Part of a small language model's weights.
Size: 14 layers, width 384, 6 heads of 64, MLP 1536 GELU, vocabulary 2048, 26M parameters.
Architecture: LayerNorm before each block, capped logits.
MLP neurons of a small language model. Each row is named by its layer, matrix (up: input weights) and neuron, and shows model dimensions 64-319. Each number is 500 + 40 x the weight over its row's rms, rounded and kept within 0 to 999. Numbers have three digits each.
After each neuron's rows, "fires on" lists the tokens most often at its 100 highest values on Wikipedia text that the model never trained on.

L10.up974:482433494429478526461433482491492535509540511430531542535524486436494537396530509469505534472543488471521498451513443528453491477531511456477470455536534539478473459514448510536502504446439476499467514483437474482436493543475520542574515473527478512518463428447521469546497470484593568373508601473468525627517452415503502487490514478496471480457544527454474603481480498534541514431446464484517568541496521538479490482520520524495541426390461458476477469494518488521542474496531508526447512542454494513520527466496402428498490486445492518496584521487510501432513510487474456517454457484494519539505436471510514480477445534498424524408467571526469528519540489428493513513473493512494454483533488516532486526500526490400521556508544516472497445385473601464542519490556493
fires on: " Br", "s", " a", " the", "ic", " of"

L7.up181:519550489465475465460557459499468537482501579464521497503580476456478582536527452417513549516507513433561418555474519560537525450475455478486510485476518456439459458459469475552516473450493458494492557495532492568425538496476505449540475499540462453489509466453455514530476420484497562502492455499530532503495519498513518492566590492520543510552524469465532502557535516501474492494522508507456562509560511473477441418523527561441466427477438583547527489428529511546493498398501505561509433518422483398520459515510486523529512465501503504539503473511518494491550486535437513451466430432516537553501529527443512599551454603496484478480521487519466447581521558522498550572444515466516478563517480524458516483510483527545493546556452521488469455490458514457510483504456543
fires on: " of", "h", "ly", "ock", "ert", " ("

L7.up1074:564496532434515525527462562467528488569463411493500509445552467541445514544546504536468459509605494464538515513426522464495543468534508475406547476514478515504488484494547481575557456593443490476513448440514513489531536575513508534533538499506549532544440514464499444526447525498502419421475561576543505475499528484542490473477449491461449511515483495424440491471583561544570506468491443586521426515409462480539445545481482493540454473497479501472571549485508473473423564486455464511502452546517511487435476424502504459505480408535468491573462477517532503526453479449500506526506483500499555492495492579434468447500440412458497503562535507555497479481510510444448514490518507546365449521502545412517502527500546498450506482547540515466557528491459591477523472527495524
fires on: "ed", "1", "ing", "st", "es"

L10.up826:504537541439478521447491474503552521449515487537536471470498478457480488576557507511480443514471446498497570498576532384472406489533516515482591496490466384566486530465547488492495507511523501487567449452488554485563477505541538487513443447529493498520476487522566517601505522472474434468509525426516520503481452522524561508511564515515503497507427536483412511449451489544503508619478488520596566455507451483495424469572508537480447554528516436572549514512493492475514491475590469526463503499521494541495487439548487495551524507493459500491530525532474530481534439400472537511524531538461461534524449478473466405481442468501556454525479418495606533506526478482454548535477499516470463458463502554530458469478591490521521466480497508447448506485452553547510427523464522
fires on: " ", "1", " ex", "ed", "ab", "0"

L7.up1380:487502488505501517473476519471496473478462458467539465468556501516467495514541536541482513544473497481486475550503531535486501456462518503473491473551536504461462487575565415477489485523484522424586518481447536562477528507483502594511522549496453450539498468458518447574486644529502579526507589468532423480519517528432484524459583528499473481509513502530512507473521526506552474532458512495483474481449529544431550498505566571456484420497474501518529481542516435556534480447509568520465490498584482472508495485539552433433510445554518546451573436434560481536443452536465487463434511449533551535481503483529466532508414508557507524485450507448519516587508450555511501488459486510494487481513478515537553378477546437537486554492504474463539509531480496511500514527461579
fires on: " that", "re", " as", "us"

L10.up1346:506502553470416480500545545427552508523430407442579507480528582497487572482446496481524517484559515481493468507527513483342541454562505510435566519490439534468543499525513508507473510505429516491493563519518438451444507529480517557505475583426432471498511511532516494505520496497426537555565560547481561525438524529504477533426479465488563497422499541538562538534573515497523484489490435576568480582423534480552479467423506506541428482436489540568527497475461451512497496461462497463468556509512445530464464550523445480457492461507508430599414622458439524529486507475510572552505480468503545437484509535482503565543477541443480508473494485507483493499505557434520476432507578489545525461496528473461444535441471463503537461512552524513490489526489527498504532482486493
fires on: "s", "es", "ing", " use"

L7.up968:519560494493476508546554467495520446428484500522546522527533483428514491530519456487509480467456470492466426544577532511578501482440530502496531554510535477540493472481484579462540569485498452525532522467457479485433562525496519447493461563503472459470556581453542441495535511515530461579599498547507551537520439515500538463440523528508521525491558491432449535465550402451516498484483517542507496502500486578503538484549496557514447507494500485484573535484550439520535540454517554532556493469547555465478404505480507517492492458452506495467516538498447519468517499546470500493528403526486514504443533512455523586498594475523556552504497475517555444591430477489486496475508502563446505414523577514594505497446482496463570436566517561530509500499517530483502533555468508
fires on: "l", "en", "os", "id", "r", "-"

L5.up653:570484540436546489547496599501459523529481467462542499463486454476481495495487582528510562559504536528504445463472544522459491448571565527465489536409448532475482463533562512519520476522540530626457614526546465567482513513549518480510505484564522528443514522485511538480463446492565497515519497516528479500532450448588482488517503415533454475559455424591547529436472485506485499492499549572492475491468466530508419494496542438453441498558507498526554481464492472448430501469424531501456524592582500499461535495464502504494490549462495607435460536604533522483471503512534534517516518550479449422495496486537465501477538533556496557483503505425648457437506480464472453521495516489510447522495518441523518506503523439453489546519509417530463487512501446513424550531482442
fires on: "r", "en", "iv", "p", "ev", "av"

L5.up1244:500526524410501563483491494463518520560512499466569540517470460521385489485492496519534541532521485498422509515479489505498467489528475523509533528466520519575575494511522509552493519537521491508456497478574534468458536556507438495452456420530494512478488561517518481458482402516520492547474588470542441543477403419494523519541524469508482494516496427530511481466410469501505491446510491515537473495442553534572526508502587442537480458524454527505486473501544515498496569596556521445565511464497541476549486525465488511493491538462462546570483492524494495493475537482479530417562536513516432465567530521437503484552427595515511577422493510437549402505518458503545485548502504495509519495499436537609508463519618554505412455511488452566499447566513467494515491519469619
fires on: "en", "os", "te", "iv", "le", "\n"

L10.up3:467486502458519463470484420492520474585475518455575547560526449562592476535498489504491529483525568504550494482549520516488441462581462525511474564486475499516481485513542429504543551471493511491508476458499524462595492551489578525469506501546479423482463497479515480525445501471490585548558483407492500612485580540510513541493483558471442434482505521518488487522488463556541493504509478503492548570510488626511571472456534501469569423420492504537489543533433485528488494455482476456537507499499476498476529460532526431459518492460486504466564508504463539469526512537430497494450521553484512496555563496507499532504448487515487513460457468507519494551552509486504472499513502523529481458519446477472494520482516541411515527424470471447411508526490543465479502522392480
fires on: " that", "ar", ",", "i", "a", " of"

L5.up1432:461495491530466376438456429521514461522517548420475468447548438524497520458560475504452476509525488524489462533483581430503531525528566510465540514478527480426472452538399523468545550459527558529538471532481485428483484509559478449467468486470556467493459487514480501484550499560522510459487538436560453634558520513491568535523471486539520542513457472497449542453545511507474539508510469434532475475520491531528503514548439507472467468512478481542490543486553527493412497490544494493530429487544520464463480501482521488483518505452487463476427449527564505455538514444463457496519525502501469506515528515569514560480614538472506501525503574419466448558490531527582507444440483543435509490509491489489526500537558435488573521566497499507530531520509550584427427450472545
fires on: ",", "ident", "ent", "et", "isc", " det"

L7.up608:516497480459531492508520483553533535497468495498448491467493542578536465474459484532500541549469472461482495464492488596452496503546535471449466482512479419502434472506553509549469537533416509505520534524470575481454545582484571537577560445502515506468534586508433421601518538505485504517527515458561531521452535530477450500553544491529513512443485493415462529506530509538565537449571494508496562521498531417508466469557577473475445553494466482582533484517521551460515529542442521399431524471531507598545483499502483481507521542500454523522540423445557502516438499499474491546506447450456499462470433433498505496540501551521451577492488553517475510568519471408499454528494495418542526493480529492534420523490484478502542513492581465518454457488551445394499526486466454
fires on: "s", " is", "ot", "x", "let", "ang"

L2.up817:605502460523482481499513464457518448537509555495481544405494521493497553483503441560500541525534509462458501451574489442450491541491503535494527541509529450424441432530541474432452490541463579512527490502493553570517492540485486485484491543492531508452505486501420475527536483509534538460427497463496506497532480490503458514511520459528521567562547528388493473519509580500504523454511502537510443539501528515427518446534433543521473528548493501483545441515537480537480518533517516516461496518609457470513530488501471541421532489474577577471551579562463451514503550474579577499482490410505518489545549464486460485461485485487522476551544503506647446494514494548473501464556435489481511492469540537470487504491500483529501436526597525516431556518502553506543458422568393
fires on: "\n", ".", "\".", ")."

L5.up627:490489515513484556526446486503462475435479567469567500515527493437479611439475490468454529529576513474463456579499446510487481535515485527433514487495469428560477591462528532475512446493419485493530536476514434508468431447504543515459472472503441448477581455456497506471500537483585418519479534461426505563481462523504418437417586495505501467502474580547561582478489460460498445501552475486484540575509453534467542500536502464449550483532545486481533468482537471542451521504434521619518531530546514485512549511515460495527543443532501429440493541474515536488519553463555442422555500547526529444448513468477438571512436491544484521545471482554484490508559452550503518534517492572515509553515497488444493504477459505562516492523491504505547471524515491526579533482531564
fires on: "re", "l", "our", "art", "em"

L2.up1244:479464436493521495508522546491463606537490512506449530520475482517520477453468522502473574534457496523519474468519481526537477452502436524499428471531506552494505492563584445533448466415577496430544481507429578560530489425503510445444517470495475588561490545455546488538492421511524519568543435468501459559451502567463467488533451485511485511501495500536507540525502445452537488483470465452522483494466536431495453477545482498580494512499473456475529503466479547448514461556442580501529479462483439538487508477513514515501473500528482521492552537527449475419463505504568540526517474482467542565541472563513420493503536529428504452484445521525431553554559458515513508449496482550479523492500436511547573530436452501507504503445517467553514501589471504513467419490457531
fires on: "stit", "ata", "ark", "resent", " stud", "ann"

L7.up1099:548531489498466518469510499551476458522547441526463490559452458489485518488413469528475507504503463484469509600483485602565543471526500514450492521621480465525521585499546452522475493530507468478483463509526447515620540507509517462470533497495543516501499456454450476529506446576448434488485550523468474493508362502417553478498494455476532504524457480470511506467388575502482490549506464480565536545485532544403494443420548499573492489509521443469479485506487502570474447536531452490503566521525459498463460513518510533448504479427499458423515444418501500544446505509545447549507443487480477441566581496446544556490471459479524506477486478418564577485536549518450551573531576458534498421465508500512510559477514532531434481499502574510526486476496478470499445551436426
fires on: " to", "ough", "ing", " and", " he", " that"

L2.up1215:502485569481422517481513510525438504548524393560568461504542512525488475505495441534457430561452485533476492518495447419535520505518517500552469517519490536500524510556502483442483518440478545505551447462433573546516535527388449521431480480481465494536525519447482453548525532488450611501553469496414456460476497493496516531484483462555486522511481576470572561474540530482477399530554496511496449558549503484494522492577549444533360488514527498518511464509574471522537523494459416453527573452565527477516490437577461512487494484500483408457534503480470455523448553494530504470479454530515539422524530436444586460585477499538502554494500553509528516555483465476496538370500499473488469541497510427512466484525489460550493484552580481483500472511439518490477466515487487
fires on: " mat", "at", "istory", "ort"

L10.up1040:510502602498479506520542545484446496500533482488481471447424485488502519467521449492482534617549456530513531537442516456498464441506474477508460431492466496560509504481481558480467541522563461436512540437528488485500476507470546471427473517475471533440537546524465522519407513531574497513533561500476537484416471516484522454461449569398424539522509571476523458490484485482416548517446514551520544550512505488535539476530392509475492494493496439519537494485447523506565468501529519530513415543505553504529499504497476486535554517409430478486550510489499507491536512462533495443474554461431504506468488526488471458523504531433485500537541461483515509564490503451527499475477537457537508461476530505456486563505616629463561442459550458535481437488453579489513527586480526
fires on: " in", " ex", " v", " pro", " In"

L2.up596:538522510442470462482465478476467473576509463457481476540518468459423448520536534597470486502456509431539454498445490454487432536476507523540523559508475468512522476491523568511472533510558522485500422439441442417512432525556489654446450436511548568513541504547519528476600450514505547504493478522500515576542555431454540540519454509508501533476481521526551493569530467502521463505459479510494486498527542501532528540520509496465484526512512519477493458506510499574471522420514539465500520465527475531603507427443437500471519522463515497511546478600564454517498441553476468438532473498512468452462521488489525571532481449489570433568501529526482447492550465430471439486488417523499458494479516431461522461561578501447549561528534486513485447531507495495545566529475505
fires on: " co", " met", " sign", " add", " elect"

L10.up1083:473515485510420496432547513482510426503540466487507472527590536462544481557522480454510515573518534420496457500556471497446503440542492498478535502494454533513515502503562469544465515458480491491556490525541484488517531481552520480514451468547554505542448445530482549477452503495528455471455556478516579473449481419439497542474544536482451469483456535453399556439410506497543516565514538518536469505513524479507529520458572415514486570449564482496521498466497462458504499482504506465537514463482454546547524529528555442558529529513524531497543560553541465580551528492510536456499559531491511472511507532478469473482449485473494498495542407479537523554518468519479493494451556460525448566567569467539455512487442465524552548400493528489540430475503508513553483467445547
fires on: " s", " S", "0", " ", " ex", "1"

L2.up437:557510554513489493444519498452502454500438527496478454456500565523453435556482490579535480530486547412442511538452522547530550517523522504608483512515524514507451496528501505480455473461402506533470482467465492536498479494501522522502460470517512509472491568489460470487566514493564477502519486481519444465544544458476446543510494500453438551491501501478395516539467542548519521564505501501472478468458547494522572445501492506456543501492468482472522458501549529505518510507524526464499454514529510523525558521487468458454522501513599568475495510524548481537521561563577512469483495430463448557530522535516472495518515485544427441431519523513611510507502551566511499490453516507420468452486581626566497453527520586543533497500572526507501488443508509489512475591579493
fires on: "\n", ".", ")", "fess", "\"", " ."

L7.up1117:465516473456534566476594488529523520541482444420466498471434523490522536511461455558430576562426469484526559517522467486520525516480434517461399480510498508517515420474588505478446516561514486473485510508513439514516502464529432468419564530474388573502455457463503510523491462530454571567536463533445452524439522488499572463541506528450519556443526492493474431487453504520504524570505549519512463493469561558451449536474502579521515514527555485390535543561467470534456436492460527518428520492508488468486530465506483453520493518413488443532519487570535557425534490512578461462461500552447487460549501454480469476483475494492534503430414506508493490522546516563480445548537497465537547473493474505512527491576455482529408467520531543501502527426492477474521557496512502
fires on: ",", " that", " ", "ause", "ough"

L7.up593:497553465519437451501483497502527504498470486530444500498469489518569513503454537522529482449399492521519446443511505476501496528393566492466545547562512452501514442577447485504464562443466469542487469428456434512406516472554496593485595499475459494526501542449607444536488472514544528497409577534499562510566525520458520504446549479516495553593548556504532588439487470492559476476509553552529507503474487512509517489449474519525497511563533574585497536457524499484515409461488517478490437488459474476525463476512506517447536510521515580469486535471559527494463549465500491538408493463481542498490553448501491547557522546468526489495469522493530506531515531480526499499549536498472503508428507570532492501568544451473532515497537523526483493485516577522526545555541437
fires on: "-", "h", "he", "her", "r", "us"

L2.up1450:556530500437481514588467532441496498486447539507466562457451529486482546494467410513528484518529433485493447476516541485562545462512516536467525528501557476497473528480512545506467469515511505542484541547486509479525467571440511489490459498478454572500463515502539458505526595464535530477513484531487533595526473490493452471484460453536505502559471505486545517483411521466549589447565526515530527527494499519521497410568462460577549482546556531441503603541563477547466518476524535409550516480438513519511537443477568449527552497452411466484506442530523504528509549582451429509466516502548505531543482547533540415531525514518492465477489433561532457445493458429535516537466512423438466543564481515514485536504556413513481520526512500485552506533515490494462502392511422
fires on: " I", "I"

L10.up1200:471465461504461511430535561476483529450529438496464579556449483536425547492518438467532490545534534449517547555449601562470462580556481470472499489486382515481492470417514514473464513498494478494513490476528501575543417530428445492440500510546523526513458441530556579539556456501496545479477505471519471581508531523467502521429530488446528492536508549508473443473506525531549468523484513448494499488559548541450475526584480522416458484480563521513536591522465484501479569429452528531498494508485584562444503476460522463490474479519468518527528587487592544552482509529488480533612447499541567528533498523583518475430494474470468535511487535455523531528501565500487526538537452509489471494496500520445444417484515512567531465464530444433464438504540496569408445535436524
fires on: "2", "1", " start", "ers", "enn", "s"

L10.up525:479476479529504563534507573500435569514510512543485491520513502543483527472507515449477493497490567480493524510392518495487518539496453484498426459532518465570524515439509532496509455514649524539546516466540520478530520550478527477555506541541544440561469449524527538518615500457491486393471524422512481522526489534503513498514493500474551494522549505437532521608508541535532479525517520520460490478523467517486527546469484558450482515463525422447458515491520478452468481469512560532529594458461483495465488484475460464587549494469472455492469493448522503514473457591492481484507513467464505422502529400517526491435491559492427512531505549528470475470488548542517519502582563515531460531522526453421410500523533411531516567469503541482583504528545480485521565551506455
fires on: "ers", " and", "ents", " n", " who", "s"

L10.up1111:559476480483511557482497535466595515516517531480557520526488542492471435535448479489462424501441471508619482522545455554487510500485485465537552566496514538456526480507517440531453515509532481499505470550453532472392470456455492569559563520546509523442540476561476487437447586521500502424491589572494522503518499547469470536516482470577521556594491457474460509390560468531521458473485487533454520504444495495571494441495540561481531471461516539550558531507548454463551469538515520459445442371544435526462475451534453522494503515525562575507483517480508506510443472597460477460524467371494543485486518531536530505505470522415455513504424530474491532568461505496552493550496480513540531485505529566522520508446547490560522453490536531495511481549526515484443547520453502
fires on: ",", " as", "us", " D", " in"

L7.up821:467559440544499528442612447526503454528494429493497498467473534518501464504505544455500552477489460490509493517544520451542552498524465485496587509467467525487506525455456502517484460417487473462508541464524547450539583503523513467488502506540569462490540529523472451510653459538486514503464452483529544505572441474424545467528569482485479536540595511481427584503451454536513562537489607468479496470481522515490551474463452518465504512484536359462509583471498497519531524529498518537495496432476545471526561474474472548521497465515580509522563488536505484508436502484484469558479493522504476469520429500451516475565522486469503495428554515406526525506460523511478440546474464564537457499551463468383474482497480528498482490579469496490508588504468457423496500472573483
fires on: "it", " a", "m", "let", "il"

L10.up632:511487500423578503522524503453474457469529501518518519461540482450597503513522501499593475486488465431506502472531498536479564556554552498398529395479504457476483555468498559557455572523533534496511453526508502565531492580549547461525481468565448413484443484476493514511464578531486519507462470503458552456480523460473475508468493530500519510571507499487533428462491477590498509530468514479461522465488505573508507440406555462526494541569550500535477533598568491575456518468499455486518475544485542487534478546499543476448661526421447450588549526539566496457542473510468440513524477520470499471519429490475478480462436501499490525545587515485535537459559534492492485471485510464484511487447486562524523490524500438497548528458515437450491489552519539481418555461473530
fires on: "-", " I", " th", "o", "ch", "en"

L2.up1410:525475463467547557500497521525438502421513518509502455467419530469484517449477465539547522470482534510474430523471580474460491493492522537525474541492457529516514429527533497529507521506512443441529499467485470552390514466514515467490533551461479584463538539479521490526530394511572571544510440543476503510474380458534513502446466389535476496541509524451430552490428541512439445452526484463509468574438466508487515491532538417593479512508479518433426472481552567567487457494498502483476423513511504533490540474546539512547529486526405536491517556479472505494553502477502532529526431519475443511477536484515476509491442552517524541526476425491440498538613418460485507477494424524547524580435525492547416453519438537524490527500545462520476536501538456616535457437462499
fires on: "p", "rop", "over", "os", "ip", "op"

L7.up579:503470456472546531563494507554428490476516455459531554505472437448464488523420438486451508531476481525518447542522525504481512492498463517570570482460463529447479358490508461531478534472518458554508534561508505513502530506468544512535443489440477466541527454501508551409449520542482585539518514527571445519485515504534543539439516517504469571564546497530564497489505455445523544505518486539502517485430493545517505485424549517502498552508567530456470527410488511493488508434457505483551478520501511506456444540589534497540469534478545399550571534523549534498514483534498517488467535443532496548539605495478527508540558502505518460529423551542476502451523476496506557603422568438514486537513491556530432530505498529492497486556507475397464478529479520473501476491524504
fires on: " be", "ind", "e", "art", "h", "ert"

L7.up1437:550462525448503551478529520400533482493484457542466631485512447523468453598472493526476547520452565547522481515499500567536559522550538504439472443509502457554518549537540514473506475488484578475529504445508504479438441500443440448500500553551473488523464439478506494537447433547461514466426562549544543473472478506472487594513494523495549472528564522534457526470552492592561488486498555503470554496457469452545472506499441503492500566484484518502577559454489460515500483468561521436515529409486549472441539478470472449592480514502569510528494542444579468436512530473420525527511512512620534503424445507578457557556431464463503487480489489436510548524550526512505515470480454539521532458518476478417500525529553529513518489529484533445483495435525511494473484511593542
fires on: "0", "1", "it", "2", " ", "-"

L7.up333:471467486518525477489500458518506517462500465417486484437473496429496538595447568416539535514556467497475464486508527511509531604501568376467540550442538477441458476463536555540541489465522519464476410498509569560530536502434492521510539483556564457527407514483506468484564487515454480459396506535548495456523510601558563513466497475546496476518495388500424538519532540477490535486519520512448514491458505488491535537512570564510530572512445459570458517499445522546518470487533477525544529512485539518509485474546494450495472493539494455545531487537564483614502483535459527481507525506552501612483493467466468527526407515520472525461495544501489466493510502466462459475466442528523512520496535507567491505542459433529493530447538382535478488520505508434467549488511501
fires on: " of", " from", " for", " to", ",", " N"

L2.up992:504570497533481503518518498552454488449506491500517476529519504473515532533496528533550453446468502547511513552488474560475490578476549554467466473490538474506479494496516489544441496477500491545388488424538465516492451497543498554551456478479514520490505532421500437548423474574512497517597532531440525530487506531579473497537519620524488516498531496485451474493520469458509461502495473462513467439516444542502557478484525511476534472469509618505548469514531515514479430425503447530565413506468447469560494462510508509514548503519513568475487445475490575446505556468401535469490490443518508528448419540522470438491479530512526454521435480490486519489477497485477531458520546422441523548512488513491462481471554458557461494485471438440427489501486489495410504557480518
fires on: "h", "he"

L5.up947:524515539515470545563568504535447500525467455497491425503428500447472495479498521482480527504495509503469529462516523475557506490489494535511466451539492539509457518576524474467544558495478551507556491491563509490509423490544510419450494447567488514452509407482504486368533514520494530520480546476460561506489506589511450499439565530526504531464463515497440520518476549430494457488529449542560483478559486458577515518532505503479488565485547571416539440536514489479479530504516466501512448501526496597591491483531453449558479465490531460500505467501511529488484524466425500524447530467487478500574513468512475508528513482468566512458493543473437466529577488516454519449461465565492476475520502490490488448567485486535505483541463452403486515484554577489544458508576558
fires on: " |", "ü", "*", "E", "/"

L2.up717:438526504527562479543510586485472445557521489497464472551453398499462434465525484519481474474535486463510499493473576449574538523482491508580453511455508484526418463521535531547537520487486413536507512537354545526473519501498420502510498556496481480444452529511543419498462518488488548467481479543502436534534494495516433475536477509456430434578508579460526601441400521495510516482556462525523506559533528550571465498543447466469466483539475400507538458503544493474493515519473472450522482503503580471476504466510594472536502506514582523455474462535512484542454526471468509442528459512544520533479536487557465524477508481487538590491522547598504539527504478500490529408456484484423504451482517482495572490535549525397549480515544508509543489573564439490497490586487517
fires on: "ular", "ational", "ternational", "ional", "duction", "_"

L2.up601:476533504581504483552482544519494569512475465509543470519536499493511440524497540553477521516533409434487495539486478517483411519509461473508576536531481469542465487507511457463404490487444453467529522551534480571510497518489492526560537457538505471530548535421562492502453500538426434496521507478502538401531532477454505511526507539522489521416495578466502435494509464558548544560475470502494613508529476408520498554458517487580530506473531551484496501490463451437464487472450524489486545484538509523538584452453426500506550440467523547476475529549522516445587525552520515505495446533523524497480432490500481503492540513509547514543472490499500506509523437530518480474503458570476487491513529554510468500432405470576440453553488475646493501482530475471603532439542536
fires on: "stit", " Pre", "ourt", "ott", "ced", "ble"

L2.up479:478505536447500479463484452488531431480512495460480482484464529474492591511535579516534467522517574431414446512519500542506461496509413515538461504569498503502520519488548501485540522435577491481525461496504496519482480522565599439422503523454457512454523495522497487374478514476480526496515476534516434501455529466483489485467484470600518543456506495449453447491479477478578541536532488514545508513426469439556579501518518514495518548438525565528488440432523556497498571469435467426534515479472465498530549504503488426537494454418522605472522467500581531482571521562514590473481513474434486512520468523522465486588540559503451453500485471414528511469483530518519465470453486512529496514520504513475532460511493409503444496545487512517482486550558528534511544505503510
fires on: " |", " ."

L7.up529:545473467473516474511495508465492488579483494467523575503480508474556513555514477449480452499527535495523503456475443495478508488454521498545472439505511563445436507521482587492532535464518572443423462487558587487511486483519443479503545529510513490466440529494491484492500450511533464500520545490530515450447518569536505584440509489465535556512451491526454583521517471494499478500503597468489475501431544503513507442506501520495540555480422506556486520449553487449537517521480538608503522521486457382559565559512517534515515597511544521470506408533509483486554480484543477442459487503553467524567373493519530481539483551507498583522549486512530470539439512474493530468507423465575499552466534542525505444510534463488443531486583519577494484465514478465517552533449506
fires on: " to", "oc", " along", "oll", ","

L5.up176:408475498605465493528524497444508567513485418524515574439509485411514491482516452535457467576488505479508480552501462513510487579480472517478494449512485535494528457503530522541457497510497456546471498479451500532501468504534520503447513455544486449625524474454459456608486506534476508534563557540518424473558558450459513512427492539516504434519467487531522485470475551488557505548469472457532438488545484541531573502513485401543448412451470451585513454529515471511490512563506523430549461516546477482487427522469466531452556522476458480534479486496526522501515434433591497515526550502580556522491453551520461485586516538595517489533517426521549529502508530515477542444503525470544477525571474516524501519518564479544448560481532441508532452522478532464548545511532572
fires on: "re", " as", "s", "l", "r", " inc"

L10.up1304:467480471588565457515543496483514530454537570464556535520428464485475488544448522436452478487488580451502519535512518526523411444552488508483523554542514596554503493520488486498508467480512529490477575497495460482508526529445491531504491463500466442537495531488493444534470586498484528507553488434495462519502442574476633541473490522523490471491471413501544500544431558517542505467454483494418603449593515524540506457517484535554551457494483489524531465490496481529475495495516458492502499431501487491452547488547611450502449451487447500508495588568536545480500439514569509558501443559488513501500529448500486490509511514523506559587551506516543517444511527466474513425476545537560434529492528484497472484506536504512585445512472498517496455583528569561467547476458535
fires on: ",", " which", " that", ".", " |"

L10.up1454:516504518475497555484441556488500548469487588517462580462502414436503542472513459513489586479550498504520440491524535504513508489481466546467507611597471557468470507550545495489531472463498464502537524512491458518458510518527489477504512451475507483503409486449541513484524509479569480470535431500469533514520545520468450484439526473567513491571530524513475612495522481573486536467550493485449548445542511469485525542467481558463546541467448519463464531422509473508552382537468516500433500530443429491547506504516402496459469445488544506514480476539516449508459554530448464527554496551528500427564473485512537557497481526495474479481485570500517527522439570463561499506510499456424499480550470445481521476520437566461515453546445484490481507542462538476545473578479529
fires on: " the", " w", "s", " to", " their", "w"

L10.up921:488509468484505554504528499475472535486457456490510508494405482501504481465561501520492461505437527483575542564530515452524453480628531443489537506566494427512542527569490515533479488514450531456578553497494505523473500513434521551526521509425491612482530503465467482522441476439572496530499460543472498520452479514505525507450450486473499478549540510465490526521460477537527490500509509512539501504446548493453511531520443463532434546462444433442418494502625490455479533478524496464506490484532522521574531534580477557464504536486478531558440595595498496568480500487437399501448546540474499525510485502532489540536539546547542521514434534491482479546514492509509498535514482446423465519523437474502581546501398623510515569487510411517428494563552499503530542520517539
fires on: "p", " sp", " pro", "ol", "ip"

L10.up1462:520546507488432503546500523518521517577523498487506532463455471521484511506528520519532528523466513469506530506498447551533498533497536501462526499539462581549504432524388506466490495504569527449468542517501466502456494474473510513513472530547472534478536498475455499490506530523508503540474466477500486474486498463477468452486448461539519497423500533450486518542468462527470489545465558503522458566471581495503456506513504489481488566515538505502613485470495501430487457587463504578481469481441484514494546454534555509631538517527469470515529572592511510480481526483582531471507443513507509532478457549511495455561485525494484541547497479431549520537457456476544534461534466475575599480557511577479468400460489595419527438518572490528426468451426510566493479521517517
fires on: " in", " In", "et"

L5.up921:561568446458488519483479534481500481520523517429519468509466403484518554510505406449539592496496483489534493474483569493529591467565584519533496558486492487531546509470483425513541547475500533512482525516502481459456446475520494471499485564533508534508541476472473514475530466487444485438454547483509517463503537519501556473537432510535545472495493513524434516501554440463583458550533515486519543538535546478514578512570477497516475545531569535579493505535509570504487476511558611486451490450481434462502494521472519483512522509487446555541462484459560524493493537505486540540479507469477495534507440505453500442567477526382491558517446602386445463476524414482444535437434458603398524510489477494485485546539518483552494478495484487439466449554577567445472487535525553
fires on: "or", " col", " det", " Cor", "isc", "ice"

L2.up659:545533481448445480492509445510466487442515523532485505501535446527446375507502479501468515542559517472533491592444503516452472496539565554500445506477544501450488504521523424609498524447587435466463524513477469438519454595536524501453446468474482578520470489500445534502441468489576512444469473607532498512529518548605466562509581479464477512536505532468524517540529536524521521530473521543546487536494511556472471540445530498536457464511485507511463443519526529523394601473519496461523492515545407499593517448494503511499532528557505515505501459457542568501479426554446564449442504476534449444462506505430482549528478505556545503528459520481527504455486430518481512491480432506548447480443542499477472490524489523481542547507483484458618567510484509477513538480521471
fires on: " co", " than", " Co", "ect", " met"

L10.up1002:475540508492624507494401493516503511442486484495487477542410515472543498510457482511471477529495522458512469491522511469456494538475521519545491544553536474473471425559458442538496533494449511493495489449466537427476585559511523493510506521528511440457438479470481463503546515462503532411495541497437486494480542531525481536485518449543504571518547528508549505537481476480502463460505529554412490497483515503478536517563521510479524489422538484484513479468567463435500515468484555505508562418531460432548476604459435476432501528514542581524517508506564476523512566421535519438494513507465559566531545483482477449553551493487530446545523548528421508509479462501546518471539457558586558548562535524510478453558533487516449543513489435513474502508538509551580573497544517
fires on: ",", " H", "h", ".", "2", "-"